config.toml
hidden_size = 576
intermediate_size = 1536
norm = "rmsnorm"
norm_eps = 1e-05
positions = "rope"
rope_fraction = 1.0
bias = "none"
tie_word_embeddings = false
init_std_up = 0.0176
learning_rate = 0.0103
lr_mult_o = 1.34
warmup_steps = 200
batch_tokens = 65536
max_seq_len = 1024
MLP neurons of a small language model. Each row is named by its layer, matrix (gate and up: input weights) and neuron, and shows model dimensions 272-367. Each number is 500 + 50 x the weight over its row's rms, rounded and kept within 0 to 999. Numbers have three digits each. A neuron's up and down rows have the sign that makes its largest values positive.
A block is one neuron, or neurons of one layer that tend to fire together. After each block is what it responds to, as a language model described it from the Wikipedia text at the highest values.

L5.gate701:403455494491483497493469548575536515508399468521464446519405429554537471445567643444589462459463469451475497528421527526519545451537552568455467584468561576493469578569534460520482567476473499503582488414510500525576457493538409494562498570467446483506458437398493612521476422508426484407
L5.up701:427489524518599522506441491480487599538480487419482459506480579552524485534478502440508583504541524567404456542536553501499526572562442532542559484537445452428511414490594567545552441451518503592586559456510579590441447439522466630543507505452559553503572532520442458484506471547437460516
Responds to: Critical reception phrasing. Words inside reception wording in film, TV and album articles, such as well received, received critical acclaim, reviews from, and Crit in Critical response headings; weaker on scattered word-piece continuations elsewhere.

L7.gate4:496551482481464523531545488448442522413489598554465525477495439550474479453530485588562479441426457450416451545558506505493520489505510446511500490454470583441515472509443499453486579541446584579402503470478479524550456533479549489437489517505457439480496510456478536491523572572512473426
L7.up4:485514525562423554504526554593444468473478561492524501542467486574556579429540497499557461506443592472385393568593497506492505532469513495547458559478469565521445527435425510532572509543511583641451491508533616484537455461450556453366478433493399458497540568459530421462566565463544414401
L7.gate220:453462466481421463461499469517505489485481609532550465532538501470569489502593509432496475511531420468502428519539506520464643520500540478613467569436499425544507418424440570488540488521483545547505499425507459483512451431452557445426512563574512521506508550509488489510564553401434493533
L7.up220:460469460443507497486455403505431469550505482462526591526486510457593512502533497544567512458560528460520487515522531488508538474459476599561521599488542505466408530584495480510547450506466538552484513456444470440554552464499541506397503625486514526423471555402383630558637472503549422472
L7.gate507:528625527569487481432480413537544483467497476493549491490436518489370556484563533537507504521456497495469538539459474479556552534547538515532496521413469536556507565589497501534494529508443510529508548584433533551378516420442598445510558549537468519418519436555516482489412506528457576474
L7.up507:546466497550578443503534502446526480527459465491504485484509398468417544507591458529440611544502485552464470504493542511507537480461549457459503595427545519501453444548483546553530529446504439604413389433545566440434445419437522511474479470523444543575593525487467556505486498447569591509
L7.gate510:459492428434456445439521539538473513525400505460476489437616439621520481506521491499539486479508488574528498422482494523500571542484546449560480584497348505555415475420372451513411604481533499550477488476474470563469490419581495475489461396500540509453510541541435450441456470507412514527
L7.up510:481447445539415470531597468478491519460446501517500359542500557586550512492657472522550532563523524502416489590522510511462532467469479517575424490549440476554508461543519459482497465470450483482477555538470527506506486500520411515531518499639469481534517506532489484400427518481482412395
L7.gate563:486521482440483539524505508362537413524527521450524625505511524556508467420539477509495567464497573581464360450535545512519464494534487453595494513488541487570497502481472563500421517502470474577457527516559489508478459503467604488497441483447436505425529529487598552427489460481490441578
L7.up563:492394448467440492512493543503509472450481493525472495637521525551479479461392410466521602477415556473428545419497509580482475520548457515468543589476537489589532534485468550476617571487416480483423401486553480512459457462486521532497534570482490512445529531461461523614531468447496463494
L7.gate1129:471503538473574484496481549517422484562536556502389407509542538460425505445454580532532372520571506542568444519482455462523509518585539551540581535400454520525486360522433491520440517573473512491551556437406497515466469393511494441479537547520437566501515544489459537486510589530433459454
L7.up1129:459581465491560485431546613482494537495461457449415512447589483432485477408498518525474467386413518520503508517477410472454521534580499389551544605363509451521600409480508522499516538415433488568440563496488395464499474488506603513446533524543450551558508512468475504506567540466475440479
L7.gate1412:467573455598513516445440443519509518385457555530504434452526508445477503520565535456495519438484505580579441521549501470609538546570419487493532569541525510502425484508554488446521388548540510486453428456536470438513577528423527481416418461602556453506474533479545492455452506424437509531
L7.up1412:536525524563535475549481543544464455480452478554449548561429365580509515452486432440457480537427437588555522549440481491476572463512599382478511434551559471508486452425466547536527459437497550562517508463538487432444494498456431509451492446432553493542422441532557485503413564485554524378
L7.gate1489:465470479476535481412458535514423568481435575517547436519538520464528575494505502564500541483500538533460441483548388603578497470403513400458513531504524437549494486507570531514440554541444552508432589474451545507472544526506428479489412464546489485577498570473481433483482458496502496454
L7.up1489:559498570588492475511514541547543433479576538525544498466511535529509516548489572552464580393462469461480588481542489631500529453424424542562608523551474509493585506435506471497570540533482468452441517496596476473502510558588477542567616446500543378539401506592482495487465472485542532502
Responds to: Next-token place predictor. Commas, prepositions and table separators where a place name should come next, e.g. Yakima, Washington, found in north, all over the world.

L5.gate1285:458454468508487542495497510570560493394467465438551494451404468516486466509493578475510428466533530461485467510524531514587468493410592482615491464507501430391481465441417571509487532566499487499468545490443536535580431550469452485490422467602395474447499545543527531443475481412566513481
L5.up1285:465507545466461525456532414535471547571525570469662494496535496531527446482565574559449544516493548527512489532528515471545506471581539408552409544471499524540459487554528536375534505694502541535511678541567465472538557523580457429496492473500523444544482500463492485455523440448552457507
Responds to: Preposition before place name. Fires on prepositions like in, of, at, to, for that are about to introduce a place or country, e.g. released in Brazil, University of, Kingdom of Hungary.

L6.gate36:476555417509488489545501477513607612457422497456496433521444515585533522558426450525472486500448453405527473401514532516502505538394575482528555446556452545505532576403483531530519475491483482577498515560568508558523506458517522517524453537521494451615408538492502417539550480501544581444
L6.up36:508452518589549499573495513445520535474560464503551525507440550514509441456573451519486504453452526558478390508431513549478492486509432417459480452495470469550481516529523528482515496484478387594560501463477560514563507391514492517499423513494527499524503549450459435489638492550552532409
L6.gate259:485514477500609520432464539439515493471573510501584348545590536392494440453536458623514413526499528410425494531455552591564426396505556498514489443444461526523535482476519576501463460528504531528478478512442587524507466552588584521515438446539464422503478511530504524461551641565536466468
L6.up259:494488490485426520555478492501495484505458435478523543573422457522471452517538448475566563414431455489461478523560463468416494512436464609468426504500541485585508452547425477496517506479541556553528502461560426539527439475436454582585455433463441490452596494522454521532532403490549419621
L6.gate801:528461454558517479447485524459496554477549484423481436509528482509587524533532545497460447517539461543402454458498471506492531504626466546430514443450506573493498495549469498433521477472576410515506545440378488515512494469525455547427432542546450513565376485554396473487455511489526488577
L6.up801:555481490598526489490460483398531465419485471539484403464467569496481503519582543478469490474498494445512493558522483605580509413596517554566462465495397477564480522517550489486454497364468409583488433439403469512486572464502430559496395389480491449541491527397469453437538458457548600565
L6.gate1191:451540517579372433530570469402546490468502575546472544499513438498488489461467499548502525489492470523490486524531509614561496496511514575518464466446565566466531417540526510463463475503598474506568566507516529507518422396435529501407520476536543438496480507576540515613526464594437553505
L6.up1191:525414475504470464526470476514502480499492544485350414454544401512485440568502495489551430450563465555556519473454527586470394503485523504492430497495449469446523424529435455405539546510616466494491551507543607575567514463472538447452470497531526518519479577477481527568461484474539521527
L6.gate1373:495484461532502466509514511436571478426431518398542457526499589479531522539558428512467447450408492434442556451491485517562527524480532471480545522464548512482574403397487494517546535509537466435570481560536525514655355461509498600511467451511473510540666609521498491549579543354558557491
L6.up1373:473505538527406515446477521492535507550464497602547504548402478477477533501512397558438484536481615559530464507487431608427493490546557550485539485507536452493560529494469473501480497562508483461535422496503535450610410379556547534506478590617438408490561465510467487506505465381500551450
L6.gate1400:592469476494555547465510510451513413488456439339487428571555540575523551510470619531517537496454496462471471438557449463495444425482520571425568580609466502480439459522517417496438471454545497447471510404476507505599524451525429432492409563462502436420517417467517500464533474535537560544
L6.up1400:505459506396493476512435582493415562533586496442485490449458534383537467419516536543518598443548485556412463521433501590418506512505595585518487475524432505482492522460564420532419479471450511501515485465523584510535482549495429537545474496484477437505484487479458485511508527571548466536
L6.gate1489:494432524486500594482511465404384502538534522453466442484551446486445610416509353513500486570522575476449475477492610541407557522500541508518562420488542499479555484461469439567524487531435529517526458476482500485494420526541486450491449495506524552420595547487477529487542464537472500540
L6.up1489:530481517475454518555529553492487587430548432477498524465464382516578525488525494487563453450633467503517547411440447464441513512495557456498508457511593491502519513491427465497503450626464506582572498488428472498423444496515363500520457512366422495469597434455407510440484510486488459505
L6.gate1513:512537463526534490502444460486546554486367496424536542585483532560558514561505526465559511507414447425417521512531491438482570535481512500403484547513512475526570491488526476482503516490549512516558529439444508589434492567391430513481497540532488510593545511461540451465519500543450465507
L6.up1513:538409539504500512397457556536512567495561486571507427606556566457553483487511419523548600557561506490421431464528442529423525489503587467465454461491480532524515460438486550501509538493456542459564439544549517592460443484532477461554438465520474461498510591449557518590513558517528638532
Responds to: Wiki article structure markers. Tokens inside section headings, infobox fields and table cells, mostly in film, TV and music articles, e.g. Crit(ical response), Track listing, Website: https:.

L5.gate692:580495442421537474542512374539418488491388414523462454477483446467470475511497496451434432535528617532500559514469541476505567601467434543525501540592488466553560535551465491423523562568520425456418450511481441388495493505581536420562500577549637500456473518458489561412460475509516491537
L5.up692:517526560385586549514563449518411477623360517525447483429423493517460508492460514535499491456574521497556489486582522529465525512521454453558550515494465535548511552523524434352510534605505393419411507448520561406477480537501513508550568505470586439502503555529463424425492481513523553586
Responds to: Inside foreign personal names. Word-piece tokens in the middle of foreign, mostly Arabic personal names, such as al and the hyphen in al-Ta'i or Al-Hadhood, Kun in Kuntar.

L7.gate181:435481464552638475524480452458499519432448486531410538549470505440483455531476474490617552472527399512521521488551458442576501538354513535565514469495384545412553488543481567485470505605545522574521497388507490468478493475397458505441545548521524555498546502505487475443492423524483553470
L7.up181:515487557469504480536434516503511556466421501567551536431521462446541507536544516565525664456576447467512498546532466476430442440426495461495445477455475564375475436533568519507537597512510575679515614512521517461543488551500480577541520476555582637446533529574447399407497479463446438515
L7.gate384:426534565491619496475425577531472425600460503570505603576477581519501486546639445500477437547486494424509579503489432476421468528483512506442540434431415457544485465547526500460540561544508485449592544501489509545498531397483550501483471409560587522555545506446505394502555375486514553508
L7.up384:551469494478583524631495484487547530540517412557560584533438512500528593458430491467535483577423592525521474474611475565597564492476508481586490515495445493486414438438573619461563552465527530457417492557448535452495455390581413412576529457484512465539460593554489498544419462513482521492
L7.gate784:531451515386490634450470502494486576491452505497399474514489521487559488451602438490507470494531513560478461409499482527460438500523492505517448473437490440494519575457515489555536559503504531603425540539460487632537567485395574551528467470452446435408407452530561458504442499500479517489
L7.up784:545515430599581504426528365451409513404490495481368396535487557514520507496443471562453496582524462508534513514516419488568465519535499500540464449626487477490452474505455420477611480421517447488440511509542416531522508558485550444539465471428418441477573440503502440534531555550485463495
L7.gate854:505521499477460551475568467468444464493522531523502560492489518460511513458594526475446518437509513405524522517538524594598520547459349477378488482517455472580626492483483479503505517426509432463462543481439448452470442536527544408542470486498585500482471480504513379496547457505576518615
L7.up854:527542501448511474504489442481505550447497457546552379514428510532521485577472518473481557456554526480435479535534462502456499499511482411501413590549422488447513498519522451478489579531455488512514391487602489411531520465553506555549472536454504525490476486474565342478516503479543487496
L7.gate1036:555550442537557448495431424419511552506522433562536413467483607464516533503483510548486406444413524495539477430550527479478421516435474445530481521447506497461480507508467506489502655524463514582453592520519436520514528537434505469476535491504467532502571461509522463475583502506494515523
L7.up1036:470534463536568514506435523428516509529482491471534439382493589558515506558521494537404468445486527503508513545448499407462506521524561452605541560503406520547481594428523446521447513511554478517511523470473475456493500422454479518517489444504528475559504520487468465485543476509526534473
L7.gate1098:469468476429563413520469517463494480619396495544569469496496586378564501586492541541517446535498422478508564424447550548522487556478580377509565537484571476541546489576472502518509440489474483476419451535546371484520430607508585472492512417498499591552588597463488481539591461471521514502
L7.up1098:520469460502438511572468395579506453531492522474564376498383438602417389569557365492504476528470448487578470485444485453514583463527401487582466497539491437536433536474523518502522488459489440474488485547536550555517611418543508544596520486509466490511468525568436486496519536592481540525
L7.gate1440:416559516477476457446460455449490459504582417538525524462519510468554518529423615493445560429563571451530499510481559486500500603486392465487565538544452494507529520645554510580484471593534562580411526477539555484484595540427453451508510567518502431548485496534486458422461528460439530488
L7.up1440:396470477488597496565436471420523570572483461496494528492457499586563412540392545492517509503518497476558516438375466507499478558471358517518580498546475536529518484479443418497556516487374502424472471550461459412434473512517599450442525537426482534474457571508460499482539409568396507432
L7.gate1518:568443423470464517463472417479486511507496517541535446466478537441500528553484527432503548447429503469447481462422480460559574437498484517417446455489446511588560431556496463488563528507518512528452535569499463445463521568483485521496520559493497537615441512444491512421531466555541541531
L7.up1518:529501428444503497458562530627508489459472527464547443424582482427465487485431499431404433430549478505545468420384547443513507489600466502570480585580488462523558560540406511554531577525445449478495487476521422498511574432533539454479526463579420554507461507545461476502457550617516540552
Responds to: Arabic name fragments. Word-piece tokens inside foreign proper names, mostly Arabic ones, such as al in Nour al-Din, Abdul, and El in Amin El Hady; also Spanish, Indian, and other names.

L7.gate192:599549580457391528479454426511530557514482445480462481440494430478496423409500518479504553448564487506436541444482493453603502470535533533459452556538587475522441627497513476479511529434532513495517472499532565398542551432495568562515476439433436519510540520535478477523443431475457475451
L7.up192:519429468490480505485459529444441460430502511470553490554477474514551489522613478565485559418539501584420419537498555513562493528484466540541488544493544518566515523558438512477562538481496423546526441477467515497404488413515560491479488445572534575418583502504442520476582439445544565512
L7.gate486:399466529469504536508487455471455560435495557540492468463508478518530555521487424452526542529556499547500428435484400546557438572454504466502492581506509495493427461511528486510499540460486459492516465594478676464499413567432477511497489498558512587536459430487469571448516505569620506442
L7.up486:464526473447572452463527454504578548469447467506505473481544430511475485482492502436545582519585491451386473496598523465536485504467622493454561508537576610374478478484575427575592552437411533520484458454522577513451557490491453527465496537508555528548489534484483491405558511509516527476
L7.gate495:492523456566425500503425379483521638541539495467493536579473439517415542494588550638545398569533515579454552511558508552442475542474512355579514492532483486521420448484472518561456520575494475483462510495478447570474435498398471424520576513575453471494511515518396499497549391442499514469
L7.up495:476469493574423577466398488519499436450392464505450475546545509514530456550549401510588438518571564515420426487455467444562438563393517450559556464480508562630399470503474573468428504537620551462521508419495520523595483421508500595512514583511509512514509510516444516583578545447429492447
L7.gate638:515469434432573458503513484507497499518489523525463519488416448592510525496617389525442547428487538455447523455559541562596547517507489443468457526434457465552433523515500502463446528495505460554493522464548463462470440511516626545385467495452468490502515566541498461425491467391450421558
L7.up638:482446465522523578597464506515494484480565465392444586474418432565446530450552445600467471505517506550438447477526476525565469427405561537474500419458424577535498500498506447458516413471457394443510592546578555428605427445532397585560537418520533547502431509449413422497543429532542574575
L7.gate700:600550563529461550455553454513479541537507467578518434505421456593467472430502537517564498473479452492511459540517464527618401529535581540527473524436517435464565498479502575433433571496494475501553535526498457487565493460362515570413480568501517462517444548369448538493481462562569563384
L7.up700:478501560583500515534531472502552455452450573437526529574431521534505548472522407533452501492565485556453553455493551499461440518441470491426511504521470516442489441565496525457573593468571538553586477502635488398439565508575509526479483402479459437432427519501466481468559487412538535501
L7.gate797:534536466553480560531509412432532576513555533484517500459496526529492523596605539389548498473494501574500488426468453532510552529492467542454495485433432415436498581455477517462456419570527445443595469497606513535509471467521546486569515506417512484504553439462394454392465554488518487420
L7.up797:519519545518548568541526496457524480486503438531438549557472542498488520526545509514538539501490494463558469488484494511442458477541457497560525448454450462474430550547519504534550465532553467512440506493534538555438451512437623565385459526520538510478451504514515534432537488513477456506
L7.gate1329:505526537572497447491522544498540484622485611589415499545418457556523563476485602413407481507479506530554516472484497553501639451531530440453551546440413537528458491482508489464465494518556540552513508527365591519578569469570600610500470503500472528578481470514448550415541429521485487452
L7.up1329:592441600482440580517565474447467563429558486527509449457542495448505485442539562462428516502402486470485540489509508421449582553453564483582531491462480547481525466506387448420590570565577544591537457466492548487487558470512570513530487541544530498553486532600471538414474513458578501403
L7.gate1358:521437526449470538413517466424474429460458396450519433404495525506505565490447509492584411474505367532555519550500521467519481535562471533506548615495565557457400538476442497477509415496478460578480540529476493563524524477461473458475478470495500534601397516456506545422528404524414530404
L7.up1358:502534470484547496473569534550416455525528497616530500579548501437531531477415488574432473613547514461531441544449495470495399407475631525539545593534533458560534566459517518532465450524507433426517499488409518440482548428471503468499582516544485494507464444474450491460536420439517513550
Responds to: Chart and release details. Function words, numbers and word pieces just before a ranking, chart, award or release detail in music and media articles, such as "its Billboard", "No. 50", "released in".

L6.gate167:542460459466444510513586545536509526446506469514422471476514481567583515506417430407423484414497543506469596412480513474486459473460504457517505545591520625550462574534540488517500495440455574524439465598464436498640490485535516523515472500635562584436525518476504446526501599514494518572
L6.up167:441487534477503488424545472506521561492456524451485521462508541579451487431523512456476479613539550490514596529496490476544555457522547583489525462554495407531508570453466508506380558566449480593425461484541412442449518456533574529594565561401464450575445456560514453530444451607497552563
L6.gate222:502417445562492494466484446477567503487477496516581478432475442469537561522481435500417538496515541573527519440464557578412566461566612472488538488471521456510408470487472554503511467555498568553547471411624529444569470574506493416482461555515549526439474472462460451441440540526415495485
L6.up222:512537530485435512552514509501609478456534485515500511521452440501524502468438469560506486511553463547490503595425531565459512538549485493526435466539431617540486575464549581540603514458562482530429534489507550491504575556574593543473466470622574448517622471517493539528414497417508516570
L6.gate429:404494388565438599480472544476441511453520492456447473451497526511515482546447572401516438452496503468488548498464534546520537508505478496531575488540552515562548581441464491532527470456489529480429530550499583455494468593412557558450563419457455521500511531465425538471450518510511501564
L6.up429:536520540501436544569593504496587471425456466422584527554430432581459393489427502438499396459527506550507541464552455498498451532484460537528586537479486474460464527515502526602538500575512535498480467478517433536516519505453499545496452479505533565609582532532541365520476462567560482451
L6.gate619:463548477528477437519422469435465557573518457449506484441560500588543506445604457437501495547457576460519489452476465560506465436582507434493457474630524415552499487446496600471503534590557584419543504452542537489475546487560481507368581563532524434625503500501477511519462528470465519568
L6.up619:514441490479503538560399557445487463548506506491409483463531485671445474491556492520501510471429453561472489502523429474512504475542475436512569484493492546499547461554385362468539535515490536539495507517571563470557494513440428392472526379536504569526560423464468531467551407526516505523
L6.gate996:551553486446546413456539478557506504478487553498526478505631490469494464548485504467459462462484556553386550503456493516564452476493447471525471538579566437521485443628528393533494490483498560638370440498475500580505550606446495530581479425526528470472466522508446476529569470384450546537
L6.up996:467587490443485444484539459572587524507504396478534502504513497502531542547421581514439543584427534555485422522531477541529412440433520514584412471554505471572592519536476552513468614498489497453531546522607522521482522448493543524523495563485480474592483534576449555500479555492522495463
L6.gate1127:449460568520484595506505433546530466481543478528556521577492555370532581486488514470611449527588565457509418590512470521511400457497574499529524424576484492483482504446522518515493569500472435474511532497529526503449435494442522499517453549504524425527484481534572471495516534522424413466
L6.up1127:498643489511484523465417492462536422486569438591547516500440575497601441558501556540467444511566486525457419499415445549420530452533541476571520550425459462421524519531399530494489559491459478500561473532504448506475542564486471540444504509509543447522531567487504529388557554446497560510
L6.gate1302:396533506569455507467530430507468463441499552492463544523458419479542492488566477519506484485466472514484478531565533474513537551519551488511532489473470506456547412527428459545588557488474573501413510487501516472549451508481523532418477437469478433466459505508516621407547615504436571474
L6.up1302:540495528480455466487515432497529488428542583582498425478482404431550538513525489555554492473595465478494536523435494516518532506459518490522467500569510513492525497497476426531480512468443565574424407502539600565555398472470608519350448524454539405416498450537599486466594631456475446510
L6.gate1403:507485476484563559528533513507509437572422528431487552579611542453604488493438524520390508452449471581651545447391452496434471542532423387483455649517539535556421545534523519513489582576524471491485540464480596514506514484532563553413479488510545475488556581534442507466498510517434548528
L6.up1403:584535559427620489506431450489452496553446561484466480504546439413501514543441538551428579479554517548510505413422442532516551489445447535482526488534449472537446386578464486417583522468513432504520513514540487592483556484494570405482541540525549455515506571502463549436590528493442549438
Responds to: Preposition before place names. Prepositions and verbs that introduce an upcoming location, such as in, of, to, through, occupied, found in, usually followed by a region or country.

L6.gate33:487489439530538480434514581527497467474573515502499579468488542548469483429457523514480533467422548561447474527469545498615383506607535483509472599548545564344470525488465513531555488518439397606430495515502417499573488579447589523448495455583562509529435607498498518610562492591579579474
L6.up33:526488469510432571544469523549548437520440509529462578591486491551442519523455414486506579530458470468432529481524548566512576419559416451514411458568496546505439508497514503499500542451541563542544520470525439495411509523477503453524519558447463555581535479442555547523434557500526482514
L6.gate229:503472524436578521559545518476475458477528562550430511456513540488542467486473496514554508527459544477590534391519455480518483541600507517539474483563446453569576491525466490485406503545580514581484484506486451403495534483544532549485508515534465424531460407495515452454509481494434543515
L6.up229:525454494464558532524556523395543439485485441456466511552500454598558458586423528512573522453509500606586510499471457516525522586393518496467472439443476462532541548461551535557470580440400446525469421546482426458520565565557461456411419523482518520457454519514554502518531503530418467518
L6.gate291:514520537470525424499512461533448544538447436605368553482460568494484411501537479518465518476507520438499492460532467503557502496521391491470519535549501512513515479595526501535558529412507471555513422535572459435474505531584567579594530533507595480493412552545421404458553409600570605518
L6.up291:543623486463643398476592456487514522602438488474424564448476532501482536520545461494555499498549569516543535491565526461586588505434511461440401521468468529543513404554496513457463522506485520518455539522500541489535497520538512538524547537462564477498464563485408443532558421599491495467
L6.gate303:492498543472551481502478507490461519551497457427540522520485443428482498532521514528510382514511514513516432536450476529530498368500443533464464520513512504562486412584475561607535507499497464560524523565516543424502490488391451504555480513453527521574501477531494513448512555492533576550
L6.up303:506520469478478406533542538454477525448498482465498546456453431459434549534419472520522502507535474521503412475494546504515553457571494440495471478543571479486449510485484574457522349510470525536537507558510546531632476487457444474506552535379540514558474426472504556467586505484565407530
L6.gate824:594566503467533512467474506428545554527597487526515488379487489515587525586498490540462497541511580509598519545570525405454507493483457544479496528512523484388502409537511564493561616547447474529473528525549562504486559550531468514496552506512442529473451516502494490489538443402579527441
L6.up824:495555561487506436517509462464596488487571478543557534465381504555436513445461472524457490491408534448516478526560479528455505482538550575528550433523477481471503389487471581436526620582552511541528506509421531463561483541557500504473611516523472614428482455444476527449472442425532555564
L6.gate970:579610501522522403469544512457570429463459606513506454465524442504542485473493595549506472482470338554522524490551644495479470402506555461553465400551552519547571513525447452524516501579598474545488585488542466447475508474472500522590464361491496492536526491537435626537485478462457430497
L6.up970:494395512447428531599461569496467619575508543477577604476516500500491395498581513568512507529445453444546613597436450492501517427374534582500519381486586470468467507431542440501480508509523505556579473488479501454460521579470535576492486515503477576496461523522555501548516453551514436435
L6.gate1509:523507579507545514504489581480620495564530498457478478450454541519398528572570552485537470479496528468483466457478457569523537591513549502529504474448488458533583443505556476491551491586531445592499635547547467542486512534573564560533499490459490468512462445454463498564431447513520504438
L6.up1509:522442540475510606543508530558424525499513554537527541422453551463510546403461374562649459479564521500551590452484535485449433498541632487539491416521518573485512544458469508435551477448558543484501403534473477468418541445489515434481519565425471565433410481534525395493447485497577578535
L6.gate1514:440487559588472470547530468423568512502444467485456521529444438454418465459480487478535513542492426546527432465520495570587458490426484485461549623510548584603423505525476485499498520514562533512455546555477448505495521404496528465556560420408526416517501377494459560435462469426519531425
L6.up1514:513444460628564506544532433499583469500583535479433460503483459460534472554471472426506494511449487511524506443523532537514591441423564506464556505583482466503556423517443422522406568419582441568492577523506488588411477480390451517555519509505599430456519533535484654455548399488487486438
Responds to: Word-opening al/di pieces. Short opening pieces of longer words, mainly al and di, as in the Arabic article al- (Tahrir al-Sham), alkali, Dillon, diocese; sometimes "In" or "some" in sometime.